Part of a small language model's weights: 8 heads of 64, vocabulary 8192.
MLP neurons of a small language model. Each row is named by its layer, matrix (down: output weights) and neuron, and shows model dimensions 16-207. Each number is 128 + 24 x the weight over its row's rms, rounded and kept within 0 to 255. Numbers have three digits each.
After each neuron's rows, "fires before" lists the tokens most often just after its 100 highest values on Wikipedia text that the model never trained on.

L3.down646:115141163185140129108098108155071136136141176125100155124148119123138118118128106174128104145127118149097103148118159132101143093082120101123160129099130113144174156127140157121116106121129138102108121158133152142160104152144080118184141104118097120131140120130098149151141169115137142135122123196126118150159096140134134098141144114094155171112146163085096140094098118128093101143136103089167181162148141127059106152096134104109138118129121122110139100110133159107162145074154135128113119094127157128148114105184132122119108134089099142156114148112131127126119158117156142092
fires before: "-", "\n", "="

L6.down611:131100079173130115122149140135129158087103122139116112124115138134092127156094135121099155097131072084150124117114137106135150131124145102135109136126154140114125145131103136178117099084133137133147083148125136113132142073123157100123121132119173111140114116156141132149144140165156119166168123144095110141081117125127088103105132100124107135165123129139116125082142157154161127151167089136108131092124163164188107162145092095187151086118148122143136138110131111134131077137093148124134119081078124073132133156117134128133105131118179175171104089097172119151151127128153135096
fires before: "\n"

L12.down518:144079110135094126128149088146105148120149126104159174151180119112132151116198185146124156132182116114154120128127143116131155101082133099105121094137131148129121107135163107094093140144128140113142108147115128115109129121130155123122109107142128168099180148103106109103093128133122140144104149100144115143136141104155137158101101131118128126097151118123160151126123117127121125117144136116164186174123148093121091111142075090175127121154103075126143123137116126140121107158129154139126062106145112126140136153148137115110116092111138109095137110124138097138175137168120149112
fires before: "\n", " The", " In", " He", " It"

L6.down889:129113156135114156107126119123138095118117138101180138105127119127126092115169135154118100075105160105089128104144159147107174141148132126094118113147162121136100147152136122116105072123124133125100142097160134143103147138148140124166110115122112117131161114074164127120107096095085127113166133163138138113131122140146155110157141110148087130132142143163133158196114137082132143160175137156106123094118167126179152123127146109116146150122088070128148136135189139178111152112126151128133118140126138108162086101140098138120135120153133099128135094119178141117124132087105126143
fires before: "\n"

L13.down465:160140094135136121171130135149140121157150082151133102109152148160112123118113089152123079121131148119143117132151120146144152150140125119182121187134149148098150101067114096106144120120131114111146167138136171149143111134109141117136145124121131087165139124146130136113120108121137097168119124102110110140115162123092107111103142121115088118120157130116101139164111145141121153152129128134145116151115168114105168099130154149120120124092102174130181149115163148075110095081156135163131157141131125088140126129110124149115127135120131075116139130179123112136122171056121100124
fires before: " |", ":"

L12.down49:154146148097135127112109147151148056125114106147127164107110092116101128114168153121152111133105201172136112091133159100108130124164177117107145165108156112155092134140067130136148075123125139125160130128132136129124134101098113190114119118109122140147099105115161141105165111134147119162105122122147151126123099106115141148099156102118150115133136117099105151101114105103154142137138144146101142079100081134104150120107101103120129106158132143134128130092130095076165103127120148126119154168167149123140100136180113143145131136145137144132131118124157132113155138072131162092
fires before: " |", ".6", ".4", ".3"

L12.down277:116126111176124124145074175137133122117179111092128141125121155087127103131085138126093080126136132133084144138128140132155114127112133123081144128147119120126096123159135154145122156167140107156101112170133140115134166165149115107111123158102156102117142101139103153144115115088158176118111144141139137134113145120148157138127122092093126140123130137120117106157116154115095137139095131077147129127107144164173135104096120099127188131123116149087114097147092105119140119127158124127181146134088118112149138137109115154084131130083077110160143135103131099185144144063119130093
fires before: " |", ":", "or", " 36"

L6.down568:119115157176147122116117098108104134158132177104138110129101118124133105137148036101141105108112124101128107136127122111117120126149095104150125141113102147140134129142178100148131115125131157135115142127171133117124122126128099168154148135135096165117119107120105152156093130132128152134138107141098112146155130122138132098126126122146092136129144147068103099138097123097118096093108139118113118148130128138152160131106148133127161135161096086129124107138072128132141105121113155125139142141136127132093134130144137106151133171109121107136132165147104172127147138255106105101
fires before: "-", " a", "\n", " the", "="

L6.down1023:121111131137107128141109142128130106136122140140133115106134161131130131136141075120118099123128130128096137130113143131106128121152110165096164162142133117145136123134125138132128127142099164148117138136116127124108150109126115132150097114122118137128106151156145117143101153125099124133126125058136119068144113104138111134134101125133120147129109118127109154139109125113088120130123121136131131150108149113140114129155143172138128122095132141107109151123133145148141120119123141127102095119136148094130123142141097115126123141139122109129130137129131134136140127255156145136
fires before: "\n", "-"

L12.down833:132107120104140127105095118111154130132134153107178157131165147095160119133207173136112135141152121077131102112107122112160113102145134149117145145129130091110140126155158122151131137120123112136112110205102130148111150149122143140150135132132118130112141125150136107112144137100097112154115107134118120143146116121157168157106134130068127101124146177123137120138125091130138101115124152119124133140080102159175123140132118122146132082122102058126135131152107080149082118139139130146112136129160158129126121119146120141133107079136149103086132088084105122155098150148107151103
fires before: "\n", " It", " The", " He", " UTC+"

L7.down839:132109114133128130125204158121127152130109125156139093145124145133107112121129160145109139163097107105093121162134124101126155134115157122150159148137092120125144123129145146088134151098119161106117119071124133151145129123103120151182127130108125127149083157137166129121138179159162071127144117123143093107140139183149079128072118137109121124182131133122142115138117111148144130155126156142110189128133172123113165116112104139110118122104189125126142118109193136133132088126157095115141133123126120071122128134108098147120141134112099161095120146106130144099135139052109159152
fires before: "\n"

L11.down723:126174149102122153155122141138081136136133132145129153100160123135150116116150132068123121112139149095136143105126154179124143117128100113126068144150102093122124116126124165162137173122166133148120138134168131134084144127118141132161119148179157106142181144119099122117153108093110092196071172136168130131109092126118095101147106156100142146138143150108111143163095136124104122134105143104180098092129140161125138101117118130114097121115099140116161118134099158146126102145121135113096104136068109078152119164098121106142177102134150079143133051128176086144134144063112147104
fires before: "\n", " of", " and"

L12.down927:153143108174104138149142107137098120074122140129162115124111163106122114149122124141136123121135158112154135084108127114085102130137127103128114139137113139132124140112132181122128106092135120139104120150131122131165131150118156127112170147134122146150120092134121151127141107132128176123125134125159075168113126180098146156118099112102108157141096137118143115184099154166167143116141154162157102094098116134119142163118094116141155052119179147159146131150116108180133177126127140108139120093122134140114107150177113145097110124159162113134167144061160133087134100098151108131
fires before: " to", " with", " of"

L6.down363:145145119118119131146076140125161125133126126115151134095117140153122106133145095141103111097155099094117136144099117108118122122128140149112134165128118094155131138140106163099128130140109142127117125158118135128115157110112126107141128100163127126114118156144131121142112129139131142153108141020149096086134109096123120120110109145130117134119120119144129136150116144141081105120113095151116125163135163136134137102142156141170126126117157144129127148133181128141138122126145117148150105090169146106150101140097099119143109128111099128137124157122127104114112134255111122104
fires before: "\n", "-"

L6.down675:111090124153145130153120125137132142109140110078121126131122114110110128127128151169136128070133149150108150194152156120117097104128124110169122121109114121120137153114063149116164119131175109161143151137106134115118105126170149157161133135140157131093117139125096138130139127136118137101134137141095142104119171159130147127096168153139109104159109112107117134115138163144052157169099121148099152092126099130166090161123155145146148141180091160120142123159047143103092122102123147123076119141124131114124127129093128185135108122126196100068146174124088134111098118119119156140
fires before: " the", " a"

L13.down990:115092147113126111108166124113129126129138113144120124100133123101131148113108093091116145187130092146142118160117120128124137088173095106111095122135133132146157107089124135133130106075115126103130140095127091149177149141170138114146155114123149133181111143108134174129107138087137120144154139166106116162117105071109100151113139079118115128125161072136114136133126126126109078160120126155109177135171115092130138138148093131151122162111133133139085131135125151139134140134088139111117100131084111133144091117084124126095140122155107114149105132130115144138126108231184117112
fires before: " |", " of", "ant"

L5.down538:116100130142114146168137097093130102158163134134114122090146093115117128122146183060131140154124091157094141117123100136145113144121103128079130122145119150147130094142116086116127102110147139121145148140132148108140096072103100102115122105138138123128138152065147154103135123138152144129153109139105127109125176148115105096143162080129148178122134084121128079123135118165141127132163107099126127119149126144166133113102081067095123161105119146151103152089128102120087136151165114110136132143143112104139146109142146132136143104192125131123131134163102131114087143109103076118
fires before: "\n", " is", " was", " ="

L5.down574:104108145193127137145124120140150113130124105117149172139155108127131180152147135076099135115124138128120163122175137121139132164130137127111140143159166098125135101166113122172148080124166140101145152151129136074148113107097140158103085143146121119160140139135128144155175096114155141122169118127096150144143183175122080119179159122109147164101112141146129122121161145150139146123132141100127169097131151135152123127134092106112186136138105091128140107092130101119137125160187138106116131166140102126087124124135131089126142090138135112121154130160077092111129136149094087127
fires before: " |", " =", " is", " of"

L11.down423:139109149123127119099126085167174160081106158132130100107177151056130131156134105130148115118144127123149144120138118106147171124113103132108140145172127143113147142151095144117138096163150129128150099126169116104121133104164115144158122117097157152083125109141088153111136135139139143133144134111089094098150158089129133140152112142124135116123123163104119142109103153142088161146177117132110145151102125134167115110121111130148144148123125080129124134096102100141124138124186164156106119144137110136128141133057144128128139136144128086142120133136135119170153144205118104091
fires before: "\n", " The", " He", " |", " In"

L7.down125:156119114121127102121086151126142137137135124119119120085121172149135119122106099122134106106165104081126136164120122129137113146083127145118163166134111125136140123144103147112132135119088152124093121158116115130127140107113139112160100083137124126146118140171120110174117152133110154139109137040126122077135093122137139127067085143127106163125131118154122111137133151123102108151121118180100138150125166121153159115138159174138127102094146157105107167149174106156166140146147105170141111062147128109137115181111098127120132122102130131126130159125162125136109120224124133137
fires before: "\n", "-"

L10.down153:125130113127138121140117119139123163111124136156124115125087168136166123118146067127127120145134097117094131136149142099131138143118136149117156145155110098134130133131117130135129106135122144146127124111112133108133136126104123129146135112115124141126112145137126128142149153133145117105133124111102128094145136134114118122101109138121109147146129128117113124120125112117095124147113148151118168123142158130121114129132112136134105123110149113115121136093128125145157143121130113107139116120132129116129115125126113129154118122099109127115140149123142127120143109255128143141
fires before: "\n", "-"

L11.down701:118108117135118130122117135106136130143151104135096077087120176105127113127144159117111129155139122092178128139115079113152124147161105135136105133123058138127127120131110156143115108156112117170108107113128131157109179142139158145133132161121151148178170125133130090134072132077154136169131126145101119131134109141116132184101134126125119147117180130135105120127117132133105125118083148123114160139144147149136107110145075116097155085124126155124146107139174158112132121105112114134163083080125129181126105133115105110116165106103130082141122116074159121120101106118106107075
fires before: " |", "end", "\n", "ateur"

L13.down31:122114109125125128124114128120141117121153130056124116102120163121122131154139122153139140108099138145147153144133088123136163118129109136125135129132125135139107120108142149136150127129100135149085140116148129122108146139097111137123129125132123117138123117120114123085080119083126145111141121124137141099114122138132137138149160144102102128118162118123102168147091127132101124117128126115125139126118142108175157130132157118143114146133121121108113134121161089123131132134137138127117111135115126124143186124142101139107159134120123095143092083116166117129182169255133047127
fires before: "\n", " |", ";", " R"

L13.down247:127151124136091141131102120099142147138151148143095123123143110121134133157129171152123137121108131131125122089080091148158146147166136110127116102137155125120099101117137111131122145142125110152153133116141090126135098148133093140117125150104099131134175084100114124126154133129135146088111154134119134125152134144089116122183107105150103088117144124180176082139115117123158122112108136096110139125123105120077080118137137126117146127108104112148147090112109117132081123159113155144101124139144164146134136093166156162122159137126149137123112158158121146109098124000127141140
fires before: " by", " in", " as", " of", " from", " to"

L12.down472:143099140123124166144160134152130091103128149132135142175151146089130094139201143156101126138150137116158162131116132103134149128127134088112102121201097114131111149130114133082091094157113106094149123169125132141096178143136144128151110089126116165114139132112106150111130108153115123149146154139128075141120131149152126148157092127111118145125145157132122130120161083103137133126132135123120168137104122107152058106147097110167132127155129042121140129145116079133104125148099127172115106138114147137139145138174173149153122107129133136074139137146127135142178115133135156091
fires before: "\n", " The", " It"

L11.down70:115119144128144134150121105111140107121125109104113131079136141146110098155138071155129123125087147114162122144079165137156165131124118165148102095125154129088153112071117119179166113092155071116068097115108157128090103115084156133154129114079128105113138130137104153094171114146107127123098140141165160125142147116123138102145118128127148121146111132133131147133145139135124119153182130070113167158155151140132116123119155097130127119120125135125163121086148094169095124105167150177113133103106113162135080146123132102151204159129110095120126151133111154144133144137132123099
fires before: "-", "\n", "de", "es"

L12.down932:109166156104150120136178089098123119115155135091065113085154134176108149155126113126144150147091116107155115095128162142136150099135110084164119124113161111129087162117124112134135123136152158125160143097126132147120103124101153116101119123141160136136169112119138141124148128163139127146108116194131114151099125180124127144153153123130140111148092108124171132093141130129181139149134144113116136085149079121116152113113152103102167094125075149130160137115137127107104170096150107151129161157093108121120144127136083111146144112149122148156097118113095136134140114153120151123
fires before: " |", "\n", "|", "–9", " "

L11.down901:156176130116100140134135129155109112128091141116112103116137128107098132130033103120115147125124164110135140149161123146146123159102149098121106129091117121146115136150096110144114135130114153180111139153132131074134140138149179128114118103120123126194124124140133105142105119116153160138115159141136175154118111074105098102107106120121129086140146099110187130139136117124115121111104117122126143075130123129128151142099125083104111144148120120206117130104129149160087129091128173104118082145113159122165138124129158106135104117135100129126191130139122154099142158220146117134
fires before: " and", " of", " to", " in", " as"

L3.down689:152122107158125153132172138121094125146136110143136144138166123133130122146137074118091173142132140091086115101121102126128133121137155150118120150122137142074138179079124120121159141143100148133126125116076124114147155091142126105104148114157125109151129091140146150134165106122166147136129093139108163127098117150101134137109120114146091089107124109130165141071124081144148103115133123136120144123137147172146154071134153117175107093173149136127136138124097149117135100154124154092123157127121092122104112136158144143138122138103134099161172086144115104103086105186153129136
fires before: " |", "\n"

L6.down67:107121129135138107119129150123144124106121114151132098116135161121139113127130106107098114155162140098124118134087136113150131097093105124136150148148127131129138105105125137118123120120114147130119142155162150174148127108194134109142114127090121145135078151150098155116165087116092079164125140121136136087130131125119138090114109094132137131128163151117091096121142154111103109181175131148132147140124146129148130109106158191112101132109130123125114127129178125106141113112136145149104124123125091122101109115120146115192146161128141109146125145123125119127169162244134158140
fires before: "\n", "-"

L6.down922:157173136137099152137156116124112114104139133113099096124136147102132136138152092142169094106159112101189136124117132145157070138126145106114111122122115169165134121117128115110156125155140151175145105125114107139099166123150122117131152139073122095103158087101111137108141158101168133134093138139152112107089118152120142130121152153091109112153112130133127097135155097112153112092125149147104148142118136120117097109080140133120122107127147130131161083163192135083143138118118125096125135147161100124146153108121150163137151092127094139119164118117096137135083113250131119149
fires before: "\n", "ate"

L5.down286:109116145176128154116134123140172101124116098102135152133155107113112171175115097091121132116150136106134147126187125137166146178126136138112144124143149102109130099163117130121122086105168143111130156164118133085129111101113152122110122136148110110152157145130160146145191085129131169153168137101098128153099168175131111106129156101108130132095130110118103109126168134161132140117145141111109159080118136134143106084172130081145190100122083093134153103117133123147103096133182136104132146152115071089115129131130159115158142095146132105166162113115097106121141139144106104124
fires before: " |", "===", "\n", " is"

L12.down975:080116140116123132135139148155169076129120130122109119095083092117150179148148131139105124143111154155119094137106180143121096103071125112110129129131149146157101143134120109141117141170106092109108144069142112112114123128120135120098141157164141134124133109117138162110113150143103139162147124125125068177163075112122099131142125147117144099134147093141151147090145169136170131117132144114112156145104095089124086133088173117098151147153086136124154135130149148121149146116138172159139133141131127135101162133140112158161160149112107081186117099124125140151148089140097144162
fires before: " |"

L13.down254:173127118134098128121130080129143138119144125135156135141138123136126134110168043179133175134109115151090128139101156115104145147134091104148090120130131122140118133140121126100119095125146085110133117141142120136128140115150122118120130102104100122167114110123097126113092125106144117138148117160122084124122145119166126164151172151096139153118120138145142129129136108131091106160143116118114129135108134139119144116142132115162154152142140063130134108123152131123100106163136158126153132130090130203126129117122126154172088155133147150139151178123124140116116100227142110128
fires before: "-", "\n"

L5.down584:137120112107099103149092115127141117139124127160088150157137156119136115131104110136130171109088139132121139171132144128134120154147132140109131088126160139123081141127104117159144109152138122119119154123112137102073135168159157132166120140151118118116105153138160123097104145089069130110100134108151125085140109132116102098135107177118128077138140159123119106150086153134109149127146145151148161130118125119107109125129145124123055105161153111126158157094135119170115096144147107093094120157118133127117150134115110156151098120128154133146142172158167098134148076085149176157
fires before: "\n", " Angeles", " Angel", "."

L10.down463:145146120151129108117170167138098161124092138169088136130083150092114107110146096091147145139142125127103126125137138135139159108123113108115120117115135099129134135139126116125137128125098129156121083124141156123127121114128108129134132122156137128111100144146119139173116133125130117108134120133135127126123131114135153160120120131131142135143180119118090109121092129152100152119113109110125113148117148129130083129142098111142146159108094102110136150094148125118155125116099110137116132145114134144111126117132134113117122132117099100101092141112151148131152132255173163130
fires before: "\n", "-"

L10.down31:108116117086125141130149153134124128155128141164128131113104144151148114174126076126132112110139101117136140124077111108129129096102152142144126131130118144123124102141179128113133115092140114133131125107117162127141135136103126122098141152122113112111108109102125144135117111122163141162118112129122148134135131152146158099173117105158137130108147103145110107149108133109131102108122111136105083133114129135126141123103143125119126125148148149135152131149115131119125113146145141107167156086160154099110135139117151163108099153109138162120127113119092154145152108255107096137
fires before: "\n"

L6.down608:154108147123131103162131132093102083148122130167111136117137109129114137104141180157105101104160138138119125142120140105115136149159139160115132117185157125080144113149103138146117148101134089111146108088191132183134144119124126149149105139109130135118129117103096122124117131100128096133095111100133165088124123134131147135154096138153123161161170139122106093173094142124126113124099154103134108103144138116135124141114125097120104154158142079126104156134150126151151124111115047102109134120171129121142123130087125130139131112167120190137087109150143153150113153033103090144
fires before: " ", "\n", " 0"

L6.down289:115147135149104138155141135092111105076133148101174107135113099168123094090170090119102149091111137115123138144123116138113120135136124149139115134119125072126146145167149130147110123131115130117109160157088153115133148104116153135156103090114135123136089135142143124165104134133101100131127158156117088115143108111135116153126120115162132116084142132122135137148156107118095129109154105109142120109122153124109139133121156129130128118091140120102115138155110103147121114143105097114161123106125173102108100149150167127148100098131126104122109122180132150123131134255120145130
fires before: "\n", "-", " ", " col"

L6.down135:097124146134126161079115113151145104123107138135116190128121139129140150114125127127161120122179098136108124134107087140185158112140049116112100128150129118142136108117105166155175131116166136126108120122114126161117094115171123108110131105124135099147148166158104141124121127097096182172123117139113151122096147136157128132162150159125116144110165125102141118100127098086099115173104148127139133129136149125151116093110124088100117142123120131151119127173155133169119138141131130099086124146137159171138149137155117109121105183123109153148089114174144149081123113148122141112
fires before: "-", "=", "\n"

L5.down616:132122145154139137106133112137116136102104161127141141141159140074129126116131184169084101168151138111153135175133140099117140101107146122121134135107114112121174137144132126065127106141118140114124127127134125145124151096155109146160133144138118182107119134098110145152195112160138128117126134081113097074157104140140104123123140145102138131137195178109134104067148097114123110110129143125138164147106139143114132097110059117108131139155101048123161125119105118154147133143153134150123104141121139120135118161159114138113131079108115091134118092165124113136138138162140133141
fires before: "\n", " He", " The", " In"

L7.down316:169120126125135104142118139088111103175106183136132088065118139129163101154128193126129120115134143150145101141132159135086101131153112146148127145135117183143117101128070124144162138130111127089176155135124150110123144166066116110192119101094121140177101090088124170150114140124103122126140086116111164159134144118132113139136108087115113138120138160126092095156113123100136122159110117097155161139135121156164153135086082149110130167132110129152093124110181100120117100115118088127095139123120144145135138133153108132109106125154103126095088144125098123113161154127090101146
fires before: " |"

L7.down252:168113112103077152119117087109118115109180131107155133138147136108189100112084200124114160069120118138151111134142143104105103181136133158145120111135133144141062139129161144131121135104140090130122140143107128125148118119154122140125147136105081146106163108132134134129143153117134136093099132183123155119134151132125133118172125122179095096141129135115138166098096137090116173151123110149155148080118129156119121128084144151151121089105134149137097141104123143158122110178109114117144107129124199148149139131166130138144135100128090147121111113095147122108139115086161191136
fires before: " |", " of", " by", " in"

L12.down515:110128110166141141147153124142128140106159120125167130072168142131123105111114140114120112093081138082129104099145132100131128108156184108121105097141139135097107126110136092126094131123209123153148191088123140100126106118125113133145145156093153128137096086117154099140113136130088119123113140158133153154129108201113135132143136146118148138145155151117152148087146126122130084114164146115136128105133128111144106095141139128093132116148145156116112114103091147092111125141145127140127180150123150153149137120101177152095119140110098124112106139132123074095159100172133149123
fires before: " |", "–3", " –"

L10.down156:151111125115120138142118111136149155104124113131147125137133123142153126105190103150139120151127132101129143130141126095121148088099132132132117099109127136119153121107144103110135109124131143085161096141123131102128136132144142159110116124155138144150131158131100099154113132145139137127101118121154118105133130141126136103131116122128111135096131132108167119139133112141131112120115117110143165163136160113139125119119107137144120118144139109118129109116126120150143090135106134115112065105136121125142116141113116126117124101097129107097135133103138115128159126255120123121
fires before: "\n"

L11.down430:151139150139120130171143142147121123149137117079152118125114092125176122126153098158165130129129144130154113133119108117152122160116117124130106147092051121162145105129146153128152152139115129138113125124131102111066127126123153146139089136126127127130143131137108121155102141134123133152172150103154117129160129099122133116091169124154125138111100165172143136107119131163106127127108104171142111123111094150139101079160082147117101130122104137106117132165162091072158144116151161086086153146118121090164133110133115125095092086120172111163128140117146093112119097114133112107
fires before: "\n", "ro", " his", " Tenn", " a", " to"

L13.down235:135137123137086160110131078121134119115119120129178141091129135126120105118121173130115106119132139133131144129112134104165165130138144122133113137175155138135104111133111107104133148112148141130125147120122119111176093136120154091117113138129133108102117081176140152118115137155172168109159133127140140128093127114119132162124153125153129139164172142168140100151118131126116168137115117104157135127104150099092159131123128144148150113114105123144141105120132149116107091130121150128146154121146085156103119059121111155158116106100164143141126137113126133125082093000124104161
fires before: " |"

L10.down400:129101101094137107117128149086150104130121132178118130122108097115140118138155048126142154175152098135092155121130091135145153160134112164116098123130119130090127117129128145093125129091142128123163110118136075141120159141106114128103108106171128130134117147127124114119125118133139125143120163114122117141123120107135143113110095131174105128153095147166115114117140155159131112126118136145120119132124147112147157175147123139137091149138152140153160132121138121139115162122106092119115096118133135129112109134126105127124118112127095113116109126131136126140124157255069097111
fires before: "\n"

L6.down531:102126116099136119129114161138128118116135147167151116151132126101131122089128038143116129148149109122122111167138149127147139111134118134106121122140112134135115116143140122100141104132127122125128125162120134130106146125149160163136120141150120148120107126111110122147109140162125106119145138103115136099140122099153121108088097126134131144152120136147132123134118148127120095101125163124131135166121121145115137142135103123142129167144096073117158091118110148149130117123108136113093110105129130115133122111149111135145118113112126143119119140095113127116137123255115195152
fires before: "\n"

L12.down491:099133149149131111116128138077110128101099162124107117182127108124127119156099076131096090140150139109108138087087129131113172139114117112154106125148137145127142129142113139145139147118152141101138130151149091128142121114130130147089130123121158098152141128179129153111154144103102174140107103101074119124102136166139132119135108136103090121121150125124142083140134115182121127129112154136136059125123134132131111130132157132143160095138099120148159106112090107146152153121104188136094170093120144132110146108131177089125122131154135146122140162126096104123133101201102087148
fires before: " in", " on", " by", " to", " at", " the"

L5.down917:094138111130158137177089147139141140135129085106141138145125134151130188126121119124112141144134146089159151114154137148116132154076177119141105137154144110131116174128123152108121121116061110174135134147163109124099166135144140130120104154108110132158148177136082120145194150116124128143096166110128153100130159131117128148150147133128137134091142098154133130092139172122108133072166164143100154134116161134097137172104151141144160078124162104135160125108113119125136164161137148106125088122110105087122129144128164097138152101108098148114159105138126135122129124155111104103
fires before: "\n", " |"

L12.down311:124099142121176138135119123158121079155153130111117137077118160179155100124156139100149143174120135093171110156127133147078102131168155090162132102139138135136091137130095138122114121144148127093121113120136119096118115098107159123131146137143118130095099108124110126104168120141124124118127104165101167171120083152139114100133158096189140141131127121159164103101110119095155124162117138148105181084111110142093142126091118096116116090172153134116148103151159065111100124133140119108142161148105141137112165119142168131126145157148139131168140141127153100125116097100094193150
fires before: " |"

L5.down322:127108112110080087113125119123148133145145191141098128114129180139135094101133115150132095110119162187125118117086129120117137099153107159095122126103101147133155100123149134173121111140132131124142113101108137157157123117109147188177146114119135135117116102085164127088072093115119112104103100155164133162118129125118109148123157138095163138143151181151115078111111123142130153174145154106140161171164137140154146138127116163130149147174098209146099156143134142092160137134102120104138160117100138146143143131130112162110122174128159104128132147132117125153147118077129148148
fires before: " |"

L13.down66:117126158117113142112113148127141110079159123133133117144134125123109124131145119110107142158131120145115144127110141122143172111123144142100124148110142143081115135140089132123128159119154161119123104125119090106138145144124110093093126059147129132117185152135060061136126099141132112105149062159154095089131125151166117154107127144121133120116133118165098139161114151137114117120133179119140164153115137127129153153156136137147167142114135167116109146172098115145094163152127119142142096167142095140147071207125121146118111156126159160132112141113142105122141138151138079133
fires before: " in", " of", " and", ",", ".", " to"

L13.down563:136120093162113126108135161092130113106182181138119124125146114080115178156148126132127147154157113112146137154100116112109132122183133144105160149153120113105131126078128141105122099176145125146085123095123082139117159114106119133123132157091110136137134115077153132125152137114144144164144139149142137126144120117129106161124077185130128152128105155104129117126104101144119131109170188111127154123118111084145107185148093158147145125112149117152130139116111139121131167125076170112088119138115109146088123085126139141112127153114133108154091113118129127117101091130095022128
fires before: " of", ".", " as", " and", " to"

L10.down90:119138112094100127124140101128134103099119130128145155130096129115131169154164080132129103140158121129121124140124105114110102146115132149158131110126112106150134122101126150107115161127144148166171107134112111112118164131118133137145126146112165139130135120122121116152106118118116124122128127114133103127105108102135123108129111120117140126130113132120110148118124130130138147121121132112151106131154159121157113117150088136130086117167158096124187154122125131131123129147110141094132144121106132151139137075126079154141127113106108131107119134122101127114143101255130139148
fires before: "\n", "-"

L10.down226:127119120074087126107133138142143118098112157128121123109093111132122148158174042154148119148148114123110147135156118116115138139118153131131118109138121110156128139126135141122097138121147144145152139142125142137116141109154141148145129126139124144135132125120139118158125112138144125131112131130115099124133131117145117147169085131098129131136108132096098132122130100111118115123127117122134132148142158100158106132138096122125109123136120093101157135107127141127135114117115125082129115109126116119133118110145096109118119103117114165096144132094117151123142126255125171146
fires before: "\n", "-"

L12.down873:149138129146133126163091144095120076115114122108145100111126114142098104123114143115155140112134135168124174118147075173106122110090142119141077148113166111107139153123085155163155099140128153148106115148139146121084111128144138169084129154119160078127165146147156144077134088102076143130148125150157130149108135144122143108134117161126153112129145124128096156142085157078090101143138089137099156123078159126145165149140094116155074120129122112156128162131142124123139083140086145123109138168107108154150159137146137145089148129117141102127134129132133101110159092077114141110
fires before: "\n", "u", "a"

L10.down974:147146107095157142136145083121144121111112122122145154147136129135134159124136093139148107107118101114109130134149130119117084143093089177147146140118134122093111132165087119140151109158129171109105092112148136098131118143085146132141115134082153142132155123112177174208120098104115108119157127135111142143079146148105084116135091132112160112106082139086180091109129113121145102122118099128107154147175167117146120096183096149105087169118103116137152145112099143097140111145099122128100098136093115119142115137117144135108167139072106126096129118116132128135137108216131112118
fires before: "\n", " and", " in", " |", ",", "."